{"n_layer": 14, "d_model": 160, "n_head": 2, "n_kv_head": 1, "head_dim": 64, "d_mlp": 448, "vocab_size": 8192, "activation": "swiglu", "norm": "rmsnorm", "norm_place": "pre", "norm_eps": 1e-05, "positions": "rope", "rope_base": 15000.0, "rope_fraction": 1.0, "qk_norm": false, "attn_scale": 0.125, "bias": "none", "tie_embeddings": false, "parallel_block": false, "init": "trunc", "init_std_qkv": 0.033, "init_std_o": 0.0, "init_std_up": 0.033, "init_std_down": 0.0, "optimizer": "adam_variant", "lr": 0.00136, "beta1": 0.9, "beta2": 0.95, "weight_decay": 0.046, "lr_head": 0.00479, "grad_clip": 2.0, "warmup_steps": 488, "schedule": "wsd", "decay_fraction": 1.0, "decay_shape": "sqrt", "final_lr_fraction": 0.0, "batch_tokens": 16384, "seq_len": 512, "doc_mask": true, "train_tokens": 165400000, "steps": 10096, "dataset": "wikipedia_en"}
MLP neurons of a small language model. Each row is named by its layer, matrix (gate and up: input weights) and neuron, and shows model dimensions 0-159. Each number is 128 + 24 x the weight over its row's rms, rounded and kept within 0 to 255. Numbers have three digits each. A neuron's up and down rows have the sign that makes its largest values positive.
Before each neuron's rows, "fires after" lists the tokens most often just before its 100 highest values on Wikipedia text that the model never trained on.

fires after: " ", "|", "–", "0"
L7.gate108:106124145169114141145126113139163139155115114124075119147114165135101143097108135131117175102090129134114101151141130113138159127144114116086150063110098132178156145135099123096165097153139141144136154100109088124086105179140086115170125124135111146138117133127134080123167157158151134144101102091101133154125140109143140100126097138120141136161075105088103124116128141116131105134092096115164130110124169157107139103110123119130124183112098124161156145140153103160130157170123137
L7.up108:129160127148110112150144136129191141115103078175093098123092176110123132131152146096125171136099144131118141089200112137116107131145099137114107113145114118183089146135138117149135091148121168104131159106127166111157150152144122119145119169099134097160142179089126139083132135144127097115141139083156145158122172154096123141114110115103144094112084135120159132102144131128118098138123139129153145124135122137082111096085153094115123153088147122127114148102125119142126107155148121

fires after: ",", "7", "8", "5", "4", "6"
L3.gate328:104104142143129123191143149135123199107191102109149087152161115107159135155108115120150147124152125104138127125113132124128111118124101102110129164117123167102112153151159119152100114131081089137166177140126152136107127130128148175131141142134128150138121145134134169106067146091142114108135139103146165129133112121131154142088096138158102114101140115076156134111125107127131124102117142148114121102142133137114125142138112104180117055120093111103132141109104127091135081086157127
L3.up328:130106102101093170114137106114121171152176132068103136176146150131127145135175119106128111149099171141112107139146126159154138117092111106098140127100141136141103155125154167155140072129105110114159117146090130123125123092127127140104118136129113169111160133111130152138079118131147135167131144107147124143118103109129176111103141127152120130108086137162118149162138119141161095108101141134063131108113184139095117115145127067134134128137130122103151164149110127117170093084135114

fires after: ".", "5", "–", "4", "-", "0"
L3.gate407:141112156142139147133137124179139179159151159106126182136107107123106116134139134109178147105124158099100131087089152117111122122098122128132082163136130147164099150103124142149092142125123132144116196133104143126147128104114118132124098117092133153119142140123132146127104101111123127088104142117196184136125182102126142136107120094111127155141070166134120118162118149127099156103089100129202125098104133114153138138131129157151122120141103103114085111129108140129129144125160150
L3.up407:120134135168120139082150146146108112107108104122109149138093106115090141140183160097154131152137150129163117130171110102166134087095096095149153118113063157172134104130154128145151115145167119103120130146134163155123097130125117091081113128145131134089128143142096117156110129175129157158125122117092114137109150117090160111137089146118120116106109097182102128131157135128104123141149120077120109116110141117104110117158174126100144127125150123088104109120124108149189134139124172

fires after: "8", "1", "9", "0", "4", "5"
L5.gate389:146114130122160146112140113135130150084148148185130145182129153140117105113104089120137098124144142114121131132085136135133133123099090101094111129095107153112150163120111129085150139127112141133145131154143132127127061105127126129122161126146121087117105123133148130151125124135159139095107120121123118138134154161076110155143149133113122140082096093105075126145119076156088116115115083181151163140133091182156175140089138121136110094090138117124171100152123119159142114081123134
L5.up389:121155130183149160106167127137109142128096083123120130140127110110113135174078088070139106128143107148075150118158132148129143152145097133090110088145118132129128143074109169129120128137119135140138084124129121116141118134139088133122145120124150154112115121147097138114127105114165138126112101141144108140171146140113107106111132180138134155110164115099113167138106115140127127106145126146110178128101129092190134112116143135104097122114131121160144113091145061187131138178107164

fires after: "\n", "0", ")", " ", ","
L6.gate214:125149153173112138098139131071164119159122125128106098126133133057124127129146078139124148103112109131139107130132117123125152106097072127090104140177117146159127122136107107143121129089123128142077131145133129122139098134146120167122090129119061147111167113093138101112169192127114101151087133092123130106070150149106156180125115128129148120152117110140155099116126132157119096121127130135121143097147164103105122098105104105152136108126104092104130121121159133169134142128150091
L6.up214:133151136114139083167128062146149113100118125150178102142157152107127146108133062111124152152131095119094131133130126108131164105133130131095093112128125129147143105121163151110131116089087141148119103154135147112167172120102158137140141123132095129151134180099141107139086123095127121136097102136135107113143129152127141171104132162102141143089135108170151099171135165100146117123160163125073180107153153114123102128100135165128099083114131128137123145100134127105145106097133088

fires after: ",", ":", " to", " was", "."
L4.gate381:166145132128151136110124146145088115103118129152121094161115116115145119125121088159132108147156107077143109107091093127168137122100130149094143137092098114128165151137137100139140158154094082088106131130133121103125144071105108131133097139121125134133149133110163083154136116145133124188133145139126102147150131162133134109149136134152101135111083149079124092152167142106196131102124144172126127128115155123111091154140119102091123085080154106095121102109139117125145123095134076
L4.up381:097124151098087123167136101096165177126125140122102092172113105109129174119163109130132150156180160103134130120101121133160134093147142130120154135130100119117163132137117115149080110131136162113157143087113124140113099123090110113127153141134125107099175138124121135087074127169150112160152151095122160120135132109191148121120107115110142159154100131150140141120143141159144127148141165102159059149102192128127157101125088111130156159118129132117130163138136111115112128123148118

fires after: "\n", "|", " "
L4.gate263:076179088134136149094112139146098142140135069143110098106112117145144112123152105128117103130157146149122105134142116152124133123113070117113167131103133145117146152147132141144135078133137105113173132166159136151130140135093129128130123124152130136123173115135114106123134185115110124178138116145070141125097103159156125123097105113119130133153154109109084101110166144143122124154116162177084094093086114117140125097113092123143124119121123125065138141117120135162169076105093146
L4.up263:161147176136155167104124086110088145090165121103135113119111145102111193130121116091136126103133101113081109151151135164120149096115116156113139115131148159156160123092085114165175155154127145110125175148138137113130124171154099140118141122098151169148165175138145137152121132103141149148139130094150134148139123093147119135182159151112094151088140129156104134144155098125117135127129127118102149115130123112157104111124112117126135081111106101164151150146171152145151092118150096

fires after: "9", "0", "2"
L4.gate105:144134151131170116143100174092150116138113159112121130132135129108127113076111129108121127095102145123101136116108160169080164087081138123103113088124134133133161146118110154148122140151089131117105161113097153125127115138099095134114141144183128154107123115138116129107100151145181116117111139083113149120139108129098120158118093124121165128083087116123093135122135142153131091100139093132127112133141073131099089115124152080144092110112165083121114127100133127180109111120097070
L4.up105:085080142176164150133100150101116077142110118096123123109154146156128118125094128137127093124112121140096118106108109124128156128119102161084141123097177150149159104131114103119143112127148154129135090142131112131192098139153101132109148128163132112113136085140080133133124128122139130109134104111133164103169107145106118114075102164156140157094128081157113151145122127155089115121116109059123105157130119107099150119138136094141118157102131105126097129126135073119093131163090122